Weights of a small transformer language model.
Size: 11 layers, width 448, 7 heads of 64, MLP 2368 GeGLU, vocabulary 8192, 47.6M parameters.
Architecture: no position embeddings, biases, tied embeddings, ALiBi.
Training: 380M tokens, 5800 steps.
MLP neurons of a small language model. Each row is named by its layer, matrix (gate and up: input weights) and neuron, and shows model dimensions 149-297. Each number is 500 + 50 x the weight over its row's rms, rounded and kept within 0 to 999. Numbers have three digits each. A neuron's up and down rows have the sign that makes its largest values positive.
A block is one neuron, or neurons of one layer that tend to fire together. After each block is what it responds to, as a language model described it from the Wikipedia text at the highest values.

L6.gate25:523456477416502498541492563466532454519505441475453525524521518516451624544559540514498471545561508509551492470543513661397476567555520522527620580491459495547537562571542463449489418501434500481503535541523528469537497499533547530431487488493552542536549569466510519420468447455533557584460496630558596640606554591523487578556476482562475546585475431448576466465465519444410526547517461463494534509531497543424441441442618568523462543507474537426
L6.up25:490544475506520526495470502532510540492530498403504531468629543501509556489600442547547536516499474527540479549543469538524387536490475463556551541537551496426561490460510601465422413624490538567408468494482546509501545523457505481524488489486554546496487486449560437501477477526451510465491536505554523439542583502481467413463547485535501547486496483531489489526438529481479442576481500596488520501531548521582500515410510561538626498462457417420
L6.gate178:493496553515447543515544546473590495538420546574470543498393554612441530503473562483508526487558561551413571429440541529461430638501456394486518527434440561476503552470541576458417377596430502569430499415584542487414565547477483504430455498440468489475484465486469484564558520493520526489522455566510417476514508455574541522501394556450501485494515529476535512470459332481511459516463552464504492517548484534494559498444515502486514534486444519576
L6.up178:506449565457439615533446497519550471556422551522561460484502576422557605595566592448479571579472476532446525581509493504544409543531485521633491552565440406452540584521501537471512460374507473482540556533486549606459561479502462554369554454444517433530487503479469499465552503443444532493441496563597555392546549445471509466545477441568545567469435487445433474474489483476599438573512540548475500571452427504418594567481405469443587536436513547496
L6.gate218:461570462475477488477497536458492441527520475432610466569552505585453524509519493465526478548515505561481572563514482508555434616493435531537529526581519544508508438533482520506480513431485519557516561496444477503456542509519515459517462514478557467526431491534514524467507559555483576379496462493588473438517488505551578435441487400554565424484505521536598432484463413486445440453466482421570560547480496425447444545488508569525433471560550521456
L6.up218:515525465519555544433470444494474493535585534502569561434506507464555577475435489481505485519549499441369469517492561440442489406480490405476460449550540499436540537491523502479391535492461518497493485535532415482546538525498531477582567452464525523523494525443537511521560520603481584459641475458495471575440513479357539518417528454479550376523589520446563490480524427464430427564397483438519438573592540454482455563510592497499468566465534411519
L6.gate308:552435542540485602455521571578532443473527455531530528388571542549607468579518506498462541485635511601418481490463417519560467487558463372518549439465449428488552520486544493529454400484465489432446577471475475461493558516499502424521465448586392462408462558411458421502585472527457546524444445473575511419485437578427448487510501537481505538514496505514481502538553481529552467451507554533520457556525409467477474597516469498533509535544457492452
L6.up308:540479517540473495552494507480463432469397502501524506451496534463389459535517527532483477445508442456459599479549556405461533513558433393457521539497470514468670447468507613445504405467507505491476621502459486513517522542452528562531511484497567520538442680525553445497555536478537478485562512517500464472561473436450451538455504464470536468556559524540503495494505456585527413461497535534561445372497498459470530585428473495505496417455526527536
L6.gate998:462467564489422503520496550480648575563429446476490499425483483533537483465417471525460503512449442497472560430475564448589510561538489536471454477471514504466504447539429402548498410429501504529446460548555487527442477538555518557563511480493583428554574461524455453489509602508498574510523518490532530475520462511499554506613497486511480483470505557593538456536455556546434534499541541477502536548493475552460490520449578489572438490545480372477
L6.up998:426478488430546522527501537406494548483520453479434536419387548443554508409502525471469579557545486565550499545450459500422458386512499446475566558532455411546538510418508549421476460529533421548537509440593490510534539418500418491533517416541491509595575459442505459508400375627442535450558491525523597563473549458580439470489519497491513515429471417539534427537448549462526465608555567542459517510574540621536406561517597618510546490547590505514
L6.gate1056:591452534437475578557497463502560570596394463464374543500484536469513478466502465622479533529520510482435364437458477454540405533555577513506546562517472581515514602500501499503490464528409545456496512519533498481459440503458496512495516365467539431540438570506435407492562563537536528473544434599536571412461457488592473498423541578373462517518525538444456525569501432492480535537526502575564448474476478544572563566510565488470474544464434446535
L6.up1056:496550483453589639543494446500565514476493557470500435499448454548482611530540403543482498567456511562487503429450504472558474507539511483544491510462483464451489494457561507461556495487619469511512531425470513512494498510509501491531423512533570592532575534489424519581519529565458519501488478600528551468404457639459481485445494548448398576475588452557570517464599486523521543517492543534590496517429468514512569474489491479581429400522463582678
L6.gate1283:484536492447534610515445453516579569532561457524442438527465488497539454502536548567599534557569489515488565525554566481471456468466451413447490405461516476430510522482545474444523603451456572593479568550498548547536543565487506473570467437460512477531501563448462469517534524531515441468437450416469488383552472527502503485489496559592545488539420445518499484543409435576508501444489421451480428429446501526498556533527513501467458477582480439569
L6.up1283:481525492361523563441485512493537563488526458444413485418488547481467568487515489590413442495598419499390592531480545475483466548477551513543492483552459551481496497504525525383502539488522535628529471528450513544504504513403566498535554474565505464490449470514596567522587495536593493571500486489431515414503543486509487478435461523481521456447464465538503583486433447533493506561444456499622514487405500547488573474521577562439453461509493522558
L6.gate1681:445497486496561556482477438457496438537500456558528466453523581465522491586583632479477463567584426482551546495528512535522535516480418488524470509527496439500522509559479539422561464446554589515493458483487548461507450528517487509531438399486501493516523533521474486541462533476625473533509504527457514469525506623628548490481541486398583592583489544494483583502467541497473523466501562470516503563449501498413499488525514425439430476543494494639
L6.up1681:568530538482523639520422454550570476508425480542556481514464489509566476642569472426453502519517442611483569469538557413452537537493550430531399471443515478510510441571528544432501485515490459449520535514526476513569512552481476576531443436496498485540497479466451508479430589447434419481508447524521384432487469502562494517564544509500400504553459490575490490484471549492485511457507538477565545487443499406440472496538439407457474362517476436513
L6.gate1778:520537415454558545442535485462469559577491458459561509433424482476461522626554509493514476529562574444438512497446504441495516553529438452524525448506560537406566564480432476451533520440433522560495492452499428530541488631479599448576535462442519491489464448518384512460497524552630452503560524482507449463473466424494463450552477467439511446474435543505537507581462490491545474401494518546566514534542515535511482463474511439444426487520461512519
L6.up1778:467599470418589479587556470540574464513455435507432525472412493432538507470506558586512602517527438493505502528484558536397517492529513511400534508584544574557474451434533438514446454466466532513426494551444555530516522445438512459567392521504423520522499536465395569476481513505477459462562434487450498463577554479540419457470580471581525402578531402531561476505507563429425480585482402490546472526496536538485462585529548532521559514483461358512
L6.gate1881:366620447451504502532499475470565513545482454512513554486503528621521553429500526520607536461581484487474437469499502531506520451492468538586434471479475485543475460456438505506499494491364461516509577581524527446552493510495581510515500532486504654509511483497477529435533547468467531555492513508503536501530506475492386441527457574449596442501518574487560498546473451535502543409521488471487505501511434551520521513470504444531428573443456460559
L6.up1881:519572495563551593575392555521521386452542507563438486516531505591543543586496514466550468474475531523469497518535491376604498507502559530567601583477528396539438467518511472469442492577471472463502584504517533475498479407527577478573480554421467526529452491513505495483511525465516492497459533555488541523493516499523439417474475530530516488501448432481550593468500481478434528494521510511510536549479412458409567552508497594476541510522491523487
L6.gate1995:452556454509573454503499521572542458544414520500415562477500470499516496553429623468466460489504503402383536496522439492540489460518492456364614563494522450463505460567506515492578565453495564531484544616567540544606545450477586477494415483480443479483502486522520452435530456528571542503526456523513488612472556502512493413560538518444472494553533563413560530456561528495515492510490475424608566456527498478472492485483528529487462466621501451465
L6.up1995:503523500549517430516477532436562500451432441427551481515488549496479513546459503524484423568480500544456475561478521446619525417550482485481562479480533444487485507560569606424526444438518526557455477394571513481562498503536640494534461509447460490487385576542506514384409458523527482537409560461512459443554484539570499511437589507488555494461457419441537568562499422597489450521550539450518544480440545452519578492564527507430419498434481414542
L6.gate2018:491414552441393477527532585655514456578535496464566468532558535561605460536462539511564610610425430606514450492504565408519561575552443542511488531454534452467507582422498531398391462555536517535535436480465510521513480502480524500526511508497485470450401433494535510528468493475443566537526557501554516499506468459568464435479462538453474565469519515440577509574455506488467438537476523422563490553485486497506530535513634486552539467445529518429
L6.up2018:522475419468508450560474536554546501529514517481524499538462492511446560448450552562464529381488501428464498529500504491452481407517394405518633522527501534508448557523542539428468559498490486591473531472513531539519558569482430496502485502466563519523497448528442481523516453562512541537478457410482546482492541549543546492461517505516458540441558511495444483557474572458463417591553393600502495522480492479524461544517608501437531520515416457584
L6.gate2034:548464539543471533580535471491447455520527495512440492504471593494464587522532530542524575487520543485402509442418536442441327560436520505414581577528488425455506406569546640511498555487511569546415497491570611505434560559455584539466541623435516406560528495485576551552409449522556485495460452495530492454616442491521438491517642507454512473482490535413526496541500490491520534548432467424566506555496513540558501508547511570454569544477578469545
L6.up2034:524473587554495542415553450490427448430569447525437562528505501496451636459489486486503506486539553565400559541541596527531431587449521466519549571523517489501507466495481622478463582478483538570388413498495566511435474449518577555458505555477448523466558498479509399495459472554614421545432529494489484524570446433552410382503552509491494490477535463521460534627530531437550488601485471441496448467531452499476504595538529535411581545565505520496
L6.gate2058:512537524475576456572458499476567451509473472598512560423474541518537499444573466534542469486560520513619470492472457447515467485544465464518424489488467459513508468585430565582422539494519527446507506471482552491461509461492565535464529568515587418530517528422409503479584452506402447552463436491486534477455553541539563500518533469491534466565533509398502518603475427559470491506470416509444586475530564434463490494445496497557466433486427504587
L6.up2058:545589499500507429414506473583568444566408478528487518518484444493387533556568495457485494571432484634552524509487514462544453490510537489564498498543537563520578522457570393554485432494485502446585440619515569495515489443506545610421419524511540509479549555426533533595582562517484577487456471425468532487450446473522463455465416457441367552489527456357491530544385516454518517518503530399584439501440505537511501535500536473517539495572459508568
L6.gate2085:428456504475498569548517446561484566555415523492496473489472519462561491461512496594514493509514567494551532455493483574543475528543454486554489550453491467450531485597414497404490438467531541523498467496528633434489589582512484542474524480505427409500534589454521564565609519460435552465487454548538537480481407397528482560492472607538463489525484467609473586558449523443560519492473485591408510398424454510458547477577432578461505518553476557442
L6.up2085:511543500583528534504453544560467473620485501428607559476498558454499514548472503463470479497502533529425641471456503468552503511501534556478507495507493453492513539613544520533565533436477597547498435488558427523434536378576536532435451477558491475547521577524497495473498462510543532566536500455438616617593505487481477510443469491555470525492486473509529519528488511557522447392570583551466492491505505433558536520480472507444544530465471536483
L6.gate2194:457512594446501554494575474513404586636502473562505563519445493520525536532494469483491568493485553493427521532539500625492552494480436479534521448499517474557553456493556468413520571444473536546511408546491588454430558579525491482493539535499486519461466448498490506482535572563555526554485437376529599461533381506539536469448512573532545515495460466559529410575549434473485511523400536514447484519464562486453526510479539509516505475523476514480
L6.up2194:530471482400515547545432509482494533460422527438460490511455443513535501482600486588495574511545448533430488555436504355531461523612560554497400596548490504534511572519532427483504458482526522509494565526472516510533494523580487458569399481574494457480449550440441509459522511521547470444649534579571531437471438498494457500589389440488378538503537421449556425509515526549581523533502433558563522561440474464448477432476480460528440532575516493526
Responds to: Year final digit

L2.gate103:501427443503589485562526470561462576500482505579463509406536463410536485468498497487524463497518534472518423484464507476487589529531519449540498534564553472504525510596519469452453537458514441544525485410530474417590443527432445516456639542489524548532452497548526509569498561584567527567468485607509444463526513494575469521426518450583559494433459472507528435470420520474570441394460437408519453575511510501513441482400503425532518527468448491472
L2.up103:437413478492471491480619473508487511499507477463514448505415488504586419539432480602593464494566471470478457449592415502488415494441498478523564499569565525425493501553485502496414437450448494500562444518446539548571498464514470516488528529592574592502515487484477553410473578438450500505535482461472522561410477579443534533448523517492493440458559523357536519551542548473466459452517449416501558568536510417490497519545500503523546427591467530489
Responds to: Predicative indefinite article

L2.gate405:484504576525558555516488548585468424599503446431502532497490562559490477450563542526484513556557529454542452658478483531437524439478414533530474505507577490468593507513507505449465510494474418512522596606428452470461432453489473586571509494512567429418552602513513425475536509436471640548580430465490553438534463575507492474543493528426542524563420520472519486522396509425479509543569465552450501439528517614485505555481526437564482557549552476505
L2.up405:510509520475477438490481520462466434531438460475468569522512591472515476507540546569538568468485469500478402496576485524454484518513420457486525466525587522413574440620501462492487485506469539566510527454593474468492458478400624495575529482555524476509523535428517490536626449444514516646548473558540517442447458569424569501560466571666496493506572525475521457453553493482521506521556555468407504495575457493553498514544636536535559583539512532462
Responds to: Year final digit

L8.gate855:540492391406594467552468467497511543445492503504570469367448507461484466495529515484529502538613513504583450502536579524453481508507447468514499509456509575491490474480474456451478455552517552449506545460445541436541507509473410495464525504511605462494516439477438457574448414592532513489495524462502515492485485493547415531527473505477570486511524495507413441537508463544442467536462453442569495547455600509544529463589506447461540424489457624599
L8.up855:483537568491491489484519481505545538545447471488487565509467458509408579532480447613444406538506572486457476460432553451511532484478608506474474524566420474456514460464574492361479515456534576466502432558511482525540600452454388560522493498417544467529523481527480464514509502429440527599539527486501532458433395457491511542538506523594440561535484494420497488490451471521478502573480517490578424549520503487526479546542523504470449413465488511426
L8.gate1426:511411463476489448534511603509516487536491502564495486405517515514540485502447539468518418468569454446537539536468394473514473521591533523576573440501520512510504536548536552493448513524439465448436535545469613620531483580517584504473543507395513563513475522500516460525480533490473539398545431466480494532412452519519425554447529501457532456543482419560528515473545440508543406508512461392560503519407458470500457489538529535428465504405468518507
L8.up1426:488548439466453498554398517565533493550480511380527503586484484440479533467525438475570442490506435516494533464505590543412492480525480419467495395589551477375481486562447544478536491511519549556483445525456445573518571442369516456437571510555521536558463423556520431464435647587532502489515475525374426519536479569552585553451547473518496449486442497496480515590466420541456530429496442537514474551502568451531529530520565514464518479482580651587
L8.gate1636:525528486410539464591565524510537577447425476464460514460470543481453455523503611576454502434388404527423441487497496407420457534503549514519484431464480582517457423558540561472459486425463516502386518520501470494603493457504484518563547463516424489505453486455443426523461518491484523510592547456489523525463414556543422484550493512477498471438491552570463433490418532547439492446530389527403489538533629437476577452465521475526524522449468478489
L8.up1636:499495473502578537497503503562487501493549538444417507527559524548495526453545476504512470501450447534480521545554590481527551439449478529566468454557482604494454460490527524432527517502425520497427584449541560473472536432520521513506485542470628533406529462482522483486487527521593543488516542442494534576527466510536445503593570499541474493454467439497393368543418526408556422513450513476401477658547497439469574490453516426494556552487505399445
L8.gate1890:469483550509498553448522583423535497545528528553511493531510521428409517476568584507459522523495495600527549482556531495520434499536503517457472495510435451472475573478474581448474543491528416529515544465388524492485450558577420577454544505437492500440416548508452586555485529497603452526567535447510490427538469491492397468524470552408539447528443526573410521434464436467430494438549517446465498478490439444459497497524481549470583510532528537544
L8.up1890:468539468476456502435605543518475468469417511568388432339502491459503547516481481497480448517518453498464518492489557542504461455532462512537540447500499471500536447452448595384485541516449461465544405515592472561458550536573504564445528493426460531562482592476420480475511478530436428594407455484519497413569545547521523518494566422476498520509468530525471492456516469477426442467523541485490533428490519542526486606480571445511525518502559476438
Responds to: Article-topic back-reference

L8.gate404:474472438413478491643500444499529541523461556532481512515384606489551486473538515482482474473488538497520457510461443428504484512529488448443484502528430452563577467381471548482532488398446428517448580524510514477495491532477518459458460446494465414440530483496490512467444561580435544554426468540522567511471478491560402428513510520442502588476401493533498523525552557479604532519554527553502527488532451559501480563478557469473483491479429573443
L8.up404:553452585578513545532529546551462578523476551515430559422508456470473517521486549512543510449445521556477418530339384532528458513494491544543397501525444373498520591574526460550418531483429535496434415450489477527534435518556411491464486521543543506531562534525514425488559608572448442464548571531537522430572570561636484483527549457494541452445410459485499446518495554524629509520479435440340528442554468398377484511520507492517531487536458569513
L8.gate988:566388450492525468530482508485616571427494528428487547407490502424473396506563624609557541552550474518459457534549567469434569515453521503500513496545547494512404466552492502442468584518469527514476509502525409584570505496479470587383451446504575513522449421447467490495505436401507430400515556502441515463483564617514522410454388574497477471505475550531469592535444544483486499530499447478470484507487526451492517518472575440500572539480491483472
L8.up988:491502492440395514491499434529555555531467485455476575498475484478503449515589491475493556387481484529500421474502512470498545546529489547471506481474508426493486569477490494481503468487546443627520589430460476426452520487498522476470567503556462409476543476612581394490589535546518524486549526538512598500500434527524479529486420466531443491425458524501554532519476541465576574375498493394471498492508599522498531516557439489542531575480520481590
L8.gate1537:427507505568472610579541540430579521468446500472453415508397469519579491568471487548498482492401568403432446505467544540433553414536466454436502581553550484542497461508490522542467488558526510533509561481471484456542548519450611524411521454513565500452492615492448492470476506563490506465526583530493465479601427584429545577596497477435547495470521473485473463502461494520488570480522577586523551542472542561455434440528516459439448541424461502488
L8.up1537:572444371398442493513506408450509484540473508595591512502473479507488520522523510496468485496552440522546493449482516384488522340464539512458539504518515520467497524470499438520461439532543500455479506575581466506569400495479547530514547493545494514553548441531434444443495522543573482453521502459517510510482511572553407466491544462528505535502535542436560464528495540519334545513549511543541457432477563551454521440543347471520478429602552571440
L8.gate2323:615616534515508394484531497460498453508497495363512481462562406466522477590492492373624494521572561448421516542524588448501546557490489554520448492537426518508533577513553477500541503573522506497487527507526398399471538464474463474553460541467547541521477450495503567431431579505614571542496467454437494476533615558509459423481526501473451598559532479489605520556534535545478453524360466484432467456578522538560474503472521497591489478487545471579
L8.up2323:422505533525418535473449502529469509516486547532447511478462408469505448451479471453503480394538524517449487462503560579537586513522518503474517593464435476586446543500528436539562541524495408548411427550442472467508571517534537557428545514513534480529535474555505439452505549590571522461565467567428550472489453446546456470514527424419485522448432542522496524491443443497465557544497508456558493546474516492507492508570559466611368552438372525418
Responds to: Word-initial "de" and "a"

L6.gate41:426508390458560492488516588416512454451460580452511487426484478434520490482502454593521474463544532544481485520480444550523414477457462461571557527455435441435494622545498517477498557586545445514445559465525527414531458634480518537473520479522406501478435492547489521549531550448446468551513424550559537475447444500535521461498518530481408436549524511583578484408518452591502444563494470576422610516460489500586566542495510550501587455506437530534
L6.up41:524447569505541509563451598456520640473439527579480504508513552350428488531599550444484508600524510500497441565449524511523515576511421549517528541462565457483451527532547510553467578412527499564511454539599447496496571515545498481504628505493531564479389518479448553430457465473618463486424451516431491484542417504482537545536525562555522463550513458394553474528563548507510529470543412467454510469488528500538516456476561513532602542440527380461
L6.gate183:450419527504513402468547487514511455450490433477480464564508580481550518479558453455513508508599570456504440557411573408504478549435474533591539580502391460614510505442582537519546468576485449470561420449440539530478552520438465470553478480458533541578540586480477479538365437595529469528451519522476573502571599524539443519430426522490558514497511425486430495545506470418553398464346400563450392460439486516586598435508529452547501428524504416605
L6.up183:505499425548466486536500504492502539595485520458442559474546572510506610578514538496553509530467427447433481447539531550538468478503510538607429551552507579559599455565446535491455602513484535550487555515447528511528467476486473469400550542595620430485556450460508587465493463542524465494463545499464490448474551582411526514477415523501502516550514493434616453513478493542427483568480488511491466543496447470517572585405499474583521525549548493500
L6.gate240:507422471509408516507466548487480476419514437583421431517528534457494507509528496396524373397451473502505509513435427574490474559513464465456541540415477466481441495488491492550456499548523550491599605477567502399475463579475505447449470533430515516508390543550471507430571546529531481461534574565481486563520500575440405426485515452419537463472544453503572507492515503553500514602511524392509539470567498519475505478479479488471488519542483624481
L6.up240:524454508520403511522534625455521489568606574562578539522519465461422440512455543564533435445586508498469415547464532417445434560528497520524491499497508486476517461498505500507433542529562492511486600540528429456459547486580521529520487580504492484518398486462461460490425542453512462605450562361519511490563512586547413539578499488539567520487536561413558400548605524462451527532458472531381501591522434546501490515518531520508539472517544511563
L6.gate346:582503450552502541535460526517519558501418462543433584612494448476462524563507419486416464493607506449545489505468491507504456470529469553566483465382439568446484471470420535470496420490541582516494569499552433462517522487450617448542567545485576529495463507408477541513449667470580439608543551599518577508508474507432479483441533440535545482448507437551496549514438525503483434475569460518534502584516434490575545505542515470483442441504539478552
L6.up346:426487470545454462490528526462531390509602470526552539525425474559515481429511476420527485424620495513485512508569508462447517495491482505493477440473517452501520589574499518456504530479489523515518525469547542519538488541536447446421443394544482491575588458549540449487511460463469524420542533406541576476495566483571538494482478539511534482469518428405519432509516473514403574524509553515479532510497544488558487455443500524577606562533524431471
L6.gate356:412472516551496465429507460502552398546540523513475496516495539478514488511526532458521539510441561448463457501420472437565474609512601501418495501541473462561558610433524551594566504512503479568546513493534536497462487470468456479666540496479474520478460646464430453499523505559504618457383490460519475514488558503503572575545551458475521553458562605455489418462515470682485544602441524400486488460500461488553507483524542531446507493484535451505
L6.up356:486519470444512502561406478577414516503542494515497470457419552456458447563499439434586476494533541450465563448491443570506506541455557560512524520479416483558537573492490610512489427549425520517575502493501502502444519438431447483582512500528520484512493485505384513437413547567520509506535524537537513388460457471522471567444496476437442418620464402493421492499508571478461531544470442554449510589497489560462489504486493446488517507479512486539
L6.gate585:436507511466438455560448578485505435530479490458505532557534442371546466558508426480505580518445463482523400510499424517473489560575589525490516528485569486403524552552489492579501485510464572538458506545541494503541493512550523541561491473499474538543542458470529440512531517504470528507501494425480500460566431517464527529424428506492594544624577510452633388505475435490443499497545465461453494516450470475481552400512490442544563392490516533441
L6.up585:478553435602458546506488583428486536453490575498478466471519531459509493493492425491437513531504596503464511450568514491490513589479436511478460524482406564460478541426516499446467485592549481559456508399528478391422430487490548444595580453500465522563431523578434479538498470583460478477533417430484430626488512556405541555578461463615454578487500414432498493452454485505453572533541431496454424511605528442492552466454489517455572453435482444511
L6.gate754:439540446541447543412487433545390558633480570579468500468543474517529586549486505487492590455486477507478554505544505450549475537482542399492571503480603511461538530431485530483461486491459529500469465577562416437441498584448477603480522535484496538514467499486548549480507505508500392414421472451499518468586484581494520469500510474509499523442476427558495481429438453504472467480484530472505442463481533472420499479510457435522487502461463426435
L6.up754:450489498395523473465512448520457495547389462502510448535453580554481593476502568448515487418473503475541476591501495524495428640562556469534413541500508412479406547537503575532492510535558514615451546438510445506423436520508444537641489535500563503426531564497578590543451537609482453503461543473511549442496479541378565604453492511573459543458533476534544560488445421521506528519492497507587486554546484453492409502408387425498466442496492486498
L6.gate941:531526392441530528369396523515448618500422518566528535585419442476524564452464439465527571562499539490453569422447488410448565568542545500552495554506436476553453547451484442470527562521598453458597498483448496561418604476486552473462519512496425502534496466573452485506534508463563544551532506499515526482469542518545465552364530500535578502484408537583483535538490486442579517543530450526467413466487524505449610542475451455587512493473554424420
L6.up941:571461481579543604546428439572495475458498419424438539517501514499455593535499480563514496474448513477489455546500482465490532538453431560567538434514528481369487510575515587486499509498493476484519427550486559523489506458515463557530461441516516556556445478482450542463413510543518547578444455478441445457495453407490460479431495540460476555532574464579563541510539473561511424524499374513492543503531582441474458486538461499536480539550519575497
L6.gate1071:394583470486502511608560461551464572597493524487567549511493555449507423550519574521488538587541565502514529444438461505463533502531477490551501527472373487505525408495533495495540509491555544491515501494481504549487451494493557445545568456525584535416427435507460562443368563656531485452493545551483531508611508556505494627490544400489487519531463545494539439499510477551510586511492492476481435510387505558441437502558519504451533513533483515503
L6.up1071:528473426564536499572544463479499357575572501538536480411577549342565461550494483402470486568554456441503444487522534534512464518450501535491526432499506451578475526486492526441467417562451511438552465483476478524498537558547570508502564567528417451497441474596509497469481520571466540446451556526572539549461599578578429504579479477390524420445501483422527395492566469550417437607526548499488495526601494578517515544460436517526490436450467540423
L6.gate1353:547521532508470389515522561481597535535543447512467539585467508533477686482405481476538457476559457453468506556484455463458580505509573552570568483470480575474563546362526523484579535558467473560497462491494541563584525575555527528593523469498447513442529497569537446521503475477488466541468520505546495461496437527539565461464457394525514484473573481485600467441587519522480508514520509467486498568528442462559432565564489442496462597402532564425
L6.up1353:471548498461485449442510460465489554593533483534503452505512483496546602501522471485435499518505446559447541478494528477560500394527487476520483491441406538535431513515620447476497481610511456507502490507557512621426442430523510486543529462585510528484583442447567445465533474477506438496440612446510532508552506616493433549481491453459418540542497414420551456487481495503456499522467524530538580513532488468497397458453481425505519477437575509495
L6.gate1436:388509496496524514438441492576570497519544496466582449459469559460519496447504555436488500507511511492628513438461469517532507489473507455538431599547409548520553491608426486457569442567536542467411498538509462560512462617425528536464495534476603579577556522556569591569539440510525501399423512444529496549615409507466512487474443441558484530399466391589497383516528417540480450506593513525469462498472532455485453529544501595588456474490547431406
L6.up1436:418488470505504454571456499523469526446442419448499538490515544456586537519513492449526527450478539537583487514488401436586475480551579557519483396527496510496498496496589529552512518494445521496521515467605505453496540367491546479581492518530515531533582527510524496544421479630468531540534469556527444451404569452523513481429504546548581592484479468456442469516389494472432498494507419530542569479484469546527551488406532442522464394485435452317
L6.gate1594:441413432535572598531489428516478452484483437475396553576463488588432480432479482475514544520574514519489504451514478558581533501495457462521480509514516523580430525423467476439576566516466478521506488508488441447462507512434475483494508487491428483409440538460522462482462505498512588448410652473469438465485426536532501494438410455561489396512441554457497524541580509541536434510481478455453565484442433534560534514548529525498475424511476517488
L6.up1594:599426446496455429511499527564499557448507462485500496541429528574554513434513472498496575522509563520523503512536516401569484507466554573522522479418452522546468445496496551428528586553553500529477493471552525317514521488484462452511513434442537502514423507492512424407618581550447526506502497533551564498501508574575661567535481446458454458492424488468480527462490519508513445458541570510356448409481531525391569554544484534424476451528512553464
L6.gate1615:553520500426544520485471492494475436541496443544463462482469438519517515476411541339499484507537579584551494441471536489539506519496527471579401547505483545463537475530467551503462536517444469499420511504448495458494467525506495503471481584477526487563578424490513508458553552440545584505367497511401422420548562558484488470564504426476499557446610541527519576471469496538549520476539434491471447539504485617541473461465582475494404560467426512386
L6.up1615:490607466451441515442491412549435629553466481458599506517421564434530462555514520511613526544555505523517554575539505515515539527383478483503510560496417641510459646573504588544453627481487537553488514547446451479521536457491464506531451412535617567493415504548527509548469500514482472557448453499556473510530474538454490493468510553426569516547458505444439461473561492513623504515419463496401539476346496533604511563435414463520559425424475515484
L6.gate1801:529555531464508520619547528346514496576468507463494515492486500468536391478438586480456522489419523477538545495529514488552598538451469486465450509507489540476462496483593418471571372499523547597475433517485516444477556486416527535534598431608493423527495561487497477516490432566464488555601459506467595466531529464488386504505573429478503442468492440533465459456496486571490477534628501490480500618551505503484453471560470480523503474471489456409
L6.up1801:485410526578437515571424502407500450369547505444545472580541571480483476475435485405516527492442456459585573487444548499494541510535564540498467508510464488477551458580493560492510333521526507544430417476474444521486467555511432510467484484543507483473549484410452507398420393422477487500504482469549441430492424447432557507424442432529465446478502510508516385441545419508499512533516438527506480463402496418509527591560390523486433525472511464422
L6.gate1978:489539451513566472556564526571394518560545483552358543505474464492477543479568486473461552434536492434526455496492440503497466599590563564421521461434495539559520428525510499536439461538385550508502522553429463464531576538551486422501395557553481404517527494475570580557461377564558428480404543439499577430461540517501517529670455517470481526514541514415501526507549514528566612444524454468409475540516539435565526591582449571507626437489613460414
L6.up1978:486441565494475486452465487466517553554545463543519493535575499551477472414437476479529553503457557391521505474489623559408468524536453485484542515464438532462492468560541537547504570500476515534605539516560529553461469495390503501487602431455489451499546518502479506399443575531528453511450545409532425595484492540504455555595543514413556485518487416519480576394623449560560503434505596533587503446399432539435475451515506581493465460492373469449
L6.gate2074:510475497618490420413587459515544570569484497452548540543428597472482541540482506514523539514514481524503540330583451486407547502471435527577519435444463537452496437520600516464542482470550534568480472473525440518433536515502537537549485558423503477532427527491501487485541498507549512477484472529575547447469528418423555474448537585621467492493466557552562502607521483613535467534545436486540470470482508496548444570532490416575457419453448482563
L6.up2074:500535497595460506467444530430575494535549529519457598566511456431578484509502469381493557572436483487613506505525459545456492521478496528386525481503580425414476403480422476534556580574438447507415533580427479503477454506515545485545482467454413454435461480488475521511517491522445539541432480501427475515583523502557600554546512506416522529604509455564477525398494553452487594505499527445502489572518525539547522464535452571479482467535407469552
Responds to: Noun-phrase opening words